python train.py --num_hidden_layers=15 --hidden_size=256 --num_key_value_heads=8 --vocab_size=2048 --norm="layernorm" --schedule="wsd"
MLP neurons of a small language model. Each row is named by its layer, matrix (up: input weights) and neuron, and shows model dimensions 0-255. Each number is 500 + 50 x the weight over its row's rms, rounded and kept within 0 to 999. Numbers have three digits each.
After each neuron's rows, "fires on" lists the tokens most often at its 100 highest values on Wikipedia text that the model never trained on.

L3.up398:404438402484485459504431463511427510481480490501540578624440516478515430487549499566497498527463530546427586468469456620463456568477470535421538470512570541499554501380563522444534488551571484510573518610572428439468551510592488521533388513530520550443418564530435590467492512468464562434515458552539440435486481448489475557459512519504451509545449578484480465531482557489452551510434493492416528517489523441496577474415517498592574491596482475524567513480542548503494545495592552413523487492430480457499453578532429527545468447417474529486449512454433532523568505551521479482541510537545418405455500542548475503421500469572491509579451451508567388425421512472551499522471471549391398498475548514543538550496584554541485538512550573460491534480626511472528573579494458
fires on: "tor", "r", "ch", "ur", "ra"

L10.up354:476621478568454508537492455466604537600465474578571524561557505549608478507542394495419470425478568491485503478542510572588515535492519500586479563399533545483473528544486431457496471494507519484510458543538520444588437434509473533488589558482502533501495543547507496411525510523461524542528439396525482472549488498483439468474489452457556523522460453415439485498464522620499545514503492472429431541565469532473483501552466391502549573483435482529448590442590520461448424545496489475565533504598559443474468520542469464491481524580428467466561479537440489458379578450523507509488390487495541591514438544592520479457550459512444529504607487527516524409476562572507450430576528570578425433477417471516583463535409496517430442517398434477519456457572536517455543518434462
fires on: " S", " re", " Re", "r", " M"

L6.up130:461431502500506567484520435556494555516466500508516558500429524488474566426524503548475529441451506496483527439498500587475536536514481556510481468542463515526535471529553553515537513488564495553499444494435477482487484460493566467521434468483512431479554493537530481563446456423441615571607589493504529501429421457536459560535403399607471432511508423512404506554481536504639427461525509504434433529435473535584522478488498430589483538508505558511472516458560519455397564522500616548478533565510456365436510515509591479563489516424605503467570591438472516541540597501483446441555525426455456490497547426566393516521508500563372522538580545473427505513468546529496558525456481500388475464420444493509511537526565399488484448568465427519518469638516465476541563503470487
fires on: "y", "0", "al", "4", "ma", "van"

L7.up863:491458621489400435514523533521532455503524463578545493471461403505545643501488432540515478464502392460532511502512447508490474538497430536486525448518457573354548545430508526507521414503492448531535518451498563496544495447498509492448477579488556521573524530544448488534541475515538467427559407590481561491613566536496540548507479493504504486409454577530516506572574571530498508523553488527526516524517489496457556528569531544559527447423527416594423554479402422513571361431510554537509537466533608482365589532472543468520478466420488505451450437459543554501521399593592573463486470489481525497533445500554531506520531518528580405450517490540517416363489466482479498511477529513531509437470449510488508451418545532516490463555562506561498409383510538451436508478542482
fires on: " more", " is", "ed", "s", "ally"

L12.up312:467432508619498585524513501442501483467543563521478443513499572482605511596490508439424563563499491522526532452416516564532458499527481450510620522472609619428575434455526516469470473511429552524510465444379481494620532557484491578504443443503467484504409505491507545445455509454395595492525501522430443578536529550429449502494466417498465574518445421522560414491502474445407445489453482509477477430496586456473459476561459494571482540565547410492501476421442520496433509487506476434475518511431469560548444511473425564559538545516515553473510489571548528491480459462543631505432526492402562500537499518530462576536489500495490501468518499570556574545440488496455538514506502510454487426506429518658474494542470491459483585398476500558473490545392489530559596562453472
fires on: "st", " we", " me", " Me"

L4.up962:534394486495545473506518443455374512546504478568481575585482460509543543522473432466523467490404524510564531536508548463425440508548424464437512560511450560473466516457433570458580455434429484439574527606493509474543485475524588511580536434463546478516532471530498531588489487597578433441431541509498467509573500582427490509463509499565523446478498539540507479550460584586595488547461505462467513505427545454459493456540523581488502453462525483569421454633484556499503432462517393515475566447517553448520512481499538495496415386549545474450458494459490444467514544528567468444497479425480515621527467535560561556491444473490481495481497450478462427456418442433476591442600432620528468429371489486490523471477504528534490402504603546496510531519489576509581566548435539
fires on: " is", " its", " of", "s", " are"

L2.up284:515474420487597453467485391478476433546591549496521517533442528526563537510509565563483562484506531519539595501502533572423500575593495520573485535477467494480466565399446507460469511395588527503527429546519482538564542437489496561485504578496456525431566497509507577466471505506545495585559578496473516524515451452522551467522454396490456472514527453548424557491457439521458409403421500517511549485507493556395449449521518563515530401435397504535535450517528465540349433543460434533523462530495418600522507492495532426545362488542525481464515599410522526419495467476500468523442521528460534461477555627466493551476525485510510531497478480469465442562435490501490464490517553412531532532483447419608534501482547531568434550470505535599590571518375515507502506601461480
fires on: "s", "g", " of", "-", "in", "y"

L3.up502:603523499416563453448469530537500459524513492476478584592526426548508545513535519547491505408472472520455504444532495539417455462481438581487498568621544483493547496516414470557473513532483520568486465498509505478512455444533473540562476577418524486544456434488623578494471459530544431523561585471425403569466543507580550509519588438486609514413450549504579535547482486552496409505462561508517488420502518448451478422439500456537540436540344509456532430476544522512423543487573651507449579564447509570434421519512471513487573504493440484592533498456503535485445517500475427528450497535458491508509526499465449462570579445544449447490567451503447564627485467480514510342505505463531489502478496435545443500563449465472518489601570482551467482533471495433448428554492492
fires on: "s", "y", "ip", "ive", "dy"

L12.up492:476487462466525587495528536448518428423532547563552423512489470516467414444533515373425439481572471504578464465405585439441574523462503418468528506503561476417492493488432510537516546527515535436514454566399483443519594547461592539475412579539559514515538592479573430492600556563587510542563564493432471621470558517464452523460467420519550482549401523484536489546397499548523480532484425479495532488508512443496447493515551531463345585586461468528524544448459479484550514561526494633494470505495483509556507517555483429621516513488452537480517445535500620482403567496520474394553537461466421507503489525535533451506426477455547435454501571520500482392519545512522453461410492467489479476511479444456553490482543524510453498545545554562515501500554500484443548469488398
fires on: " comp", " in", " sp", " pro", "re", " Comp"

L6.up946:494508509486491472465509540552428445523568479443572412554488543547530563462479398474420518480505529469581514501520483488568442434495439546462533451582520482476492439372522547496522462509443558566470447536548419619463557491547491614558440610482576538432464474520460570579474542376585592482513556486513539463447475545579463534534402491400508569556465444532506418407433543454503472472604433512522518375521465558544444497501570550543523444479510589502489552501491459482520488517424475426493508526508534510464571515498496461466444579474484507457457588457438461529502497471476567484606423524503479482464480517560580423559420491473506544396530462522559501523499434539479549512474409533484561524475567523493426481478502423455439494468367548597548471502516474517497507560529564
fires on: "ly", " also", "ally", "n", "s", " later"

L3.up824:495531526418402466437519542463559504543398514445518559660520454457527560470546518487407621500468486560534530556497435431443431532561512527504442560510649472541495467501465519455424462571522538566496432530482539416438492523561574513472450470505470412481514422482507575473510549439510426540478549448393502523433527479498521491413453459594473566477509484569531506449467387490519521490493550537498464440539524541440455520448538532633549518484486527512548488470509475490482497581549501546467440510445506479507526515601500470551468503521414545526411552529478457462459449561497550461506571494491577534419460448556582502492527525545490504497443456559463500556564579526521511443531483572522468527514531550505456497315509531480458498495420546473413471627528492531433427606552448
fires on: " like", " near", "th", ":", "ing"

L7.up825:365429530503482479560476514435442524508517532475497465454494504515491461503546469517492527537581396549492599596461525480506457523475491508553548456594577488565512472457523404499560580442456461380567524540475417543501477559449453475578452475438487502451476438508471422502508484513567526531427514450436524544445574501447444401474533447460462468503454534478527530533535485555388520508474445504514501450567536472514449562643438492516466564498457520530524527388549391555451611578492481545485585569556510465550630517502531450533556546483429519504510476502567500501499550514509536464513528503459521459549514504525465529561507381543474607420522518602482458449552526408479566466457431423492387549559439497497540544536503445512528496558491504541539403482629468481473539442452583
fires on: " sp", " of", "re", "-", " in", "ro"

L10.up469:506513502516437505399660554453557522451568461559432515414473541483461535557560520607484493530452496565565455391443530543428529484522477567572405448413626516492490457499492471438427531570437432519597502599493597455497416557400498511528486441497448539543458463449438581587498525470560530439536487512511432491574532528563504523505480501565469595476508445436577583535560492466484484441576529575488475543510552415498505433487530546472548510495450440538478594476508499540569504542482517591511514525498480587504476459372525467463500538517472440438473439478490417501510498520429484522447491573509481489525480608417525496563504445545536553496539451451492545517536519487413504493597501472557486545440525406468479460434461500513483527555507429541417429442452440484522484553487596
fires on: " \"", " (", " out", " in", " over", " un"

L10.up8:449574565518495487494527493563513558521485445529491419540477479439440474573481427618501434607561522420520497504476465527484481473504415582571438499449378437421422516534581523470537510601567525537568480507530438470471446469507462508506505483554427416562470472523498469561407524421504477434516534477529545469547393563448528575502455446527507548450474480480553442618475537499532533582452533439453557431502496488448428426498466552426487481470485447514456502525557514542486503477486564538537622484399432547611509476433479485421454525560503511599488535469483441446461598550477503494549466467462563487537488496567535480568476553434529387450537474462578481522542494549431462472517451617444591552445506453479495569582507508484542551546542562511440510514510379526547538488526595
fires on: "ly", " and", " who", " also"

L2.up649:541478494531547435521401572536451477536529544488474409553483419454499535508417499567539479543500514535504504512508427533514527425478541557467544440495450503456511488490463414442479563500539356517529471497569512453509476633457489471504545575544537521587475480509441519468478441560604556443518524448487516437445475509608458437541489449577537483481438493430517435411528531473495532555535476565512432552506494539450506451432460583493642500590531538488519503463544444584555473421520478533542500547462576546456402521462535479543516472451432468481502536517587543605558540465559553520433539475457514513410388527584461495400571518513497515489472438537465518533503543471457514489543510498389368540565550586464545503484501387460618435433497542525396484462510542562564452489512454
fires on: "ir", "\n", "il"

L7.up684:497504489560503480476499436504537483555613508525456470440496529428522499496542445486542511475538468455581457505450460566571501526527499531456402506476460525475440475426520479467546529500460532562552497422469561521556466494466550500493487555504460540567490563507417641499566424501484486443507387501529555353606602514490549547507538533492547477480516511424371510476468365541521528541506475509504484510552565580485556517467538494436522558417540456536525477436559575523545502437457483507457481477527463500356491539468470416540478460519383534407536481450537506484545402569497513572499437444471587500526466502564575547488490456568544458511520483529486499615438350491437539506519538546579484443490470491514436476487507490470380529496500579519564476543430506475474582469629606
fires on: "s", "ed", "le", " T", "th"

L4.up263:455506491481437516511506545559513505542570530531528390612457480448482526577542431456469507508530543515558525469474465481552521563507487547497456493563443501506528524410535499457585526511590397447501529450497502560559475533514515571504528502511540490471373568517381452482373464429520568447490607420468581497556517629463445562463455461519605461489495443493585351528429429456500497617552562477561452526516471434463518539550506522462484465470533565539465559427382517439438530573541498527453598507455518546513478445497576493462508549514539501522629506496416492511517445516515559432488555508489490469541466504471464468509495564428493494480547446480539540589549451510473593439490381478429488430424492509495530431472500551486476534488590556504498451471429438502527468514384520
fires on: "ly", " not", " also", "ver"

L12.up431:483469533521543579540514522469534529461486530547422438411470547491512439512529480441482456482456585489497556566521458518550410433457434554530489481497429472448457579502510486423472477528529519512498456494507529483455486477442511510519589468528480413450456448568529594484452490522470597539465606525602560491507517506507490550488463499415486550627493505404451561477491513495440386503481558495498611619476468511490533486467511477371555528484582462640451540626519578466480496449551522553563459540594526524576506468556529488504507571530550460562421502516524546510417508542517472464446415543486425520547462477522473526447490472508479509447497430461520523419466488533473512434479534564647401462544425399556536428501399537547545476462430488443468393474487506582503521443602513
fires on: " be", " no", " Re", " g", " re", " do"

L10.up370:499548532454458499504435499411443458493524518513561577510529538478425492487508395523538483428499589532496535505501380484488484531347401503553451450462475463491576399422530467483540501520443450521487588475514561543482434567467546496534512393537556531570493511458483583433544461674542494543515519567531561482495560483544576533478532458504583454493546503444463522532432489530508462503470625476560497479510553512603437559517519571498506518463456439559499501454497474400477487471542455428509423490520532462531450507517513506384386596458478494484520509460488420497552497409533516550470521477535575526461581455480543540519552477442474528492550564561492443512468479521513648505479528545390418629500549519447400449518495551477475568512488487550477572410488469525401500534514529
fires on: "o", " close", " pa", "c", " Go", "go"

L2.up433:551396510515664500439519498457458530477514463546457559480557409436531549481526575540512594482446475513535485500527559591497462496504477611475487597521476503510542468545467390547479516571561574512599444503540507520563504561433389444506468561453464610525500465463532499531578494547502483518506501419475523419487514567496496457419470475502515517515490554570644464436509354578467454497481477498550531498592508504522500519482489519458510424443396481471530509453492422460514561523503409493514491452525558566441501526522400482576494488480543446475453487452557586484433545477514471473512555531507451511541619488465512466489534468523502480554517495417563462589484405365459518394596610551485535499446536520506427459463617550484473523500417489452539474441425516514537496506511501
fires on: "y", "s", "C", " of", "ed", " |"

L5.up68:482504486606488458465357442570430484546500519602462518489465502434533513555545448493646510453536475522431542491432484479549517423498477478574472547568484472528508485448541499538551512555505461528565496473554542586416501626551442484498528489426451580515428484510432530454431516426554566494545501434404565502476455379536492496478513497521406489578479554482569447502483530526448594581490476496425487498453461463462489473464496471464499487573478445386502466433557443496423469474503536587469446511582553454404547557440531472546579546535498562370504520536542507518607545510446552574515442475550512541451478479531549453401544435522490494608555581500532495473479524587488489522515521452491460497473447523409483389435580485566452522606422495506484552468498483497506482465537445
fires on: "li", " Li", "il", "al", "t"

L6.up322:545458570559478486461546479497500473468406460478491519476421513493450479501554447496449520462533500529432464453465555721474542521433468536488515507502441405427529485509531491615537564492475471520515507476475430479549505532500568510489569467464474483501465494571571462618503428484577500445453478485529453563456462467430491516582483549525504534586564474485524485571531569449464451505478483549519487433634415523472416502499552539563469386575471439434522498487508539485481530476557481597416515479524555419479439566572499486521454476472624555516418491542504500602500553514486530444465399400436391535479469412481480530533508498516468481430609557527447489576502476514509621443546437379432537504494473549499479542499540474466498474551464585461535516534505466474477604494452583
fires on: "y", "ia", "dy", "0"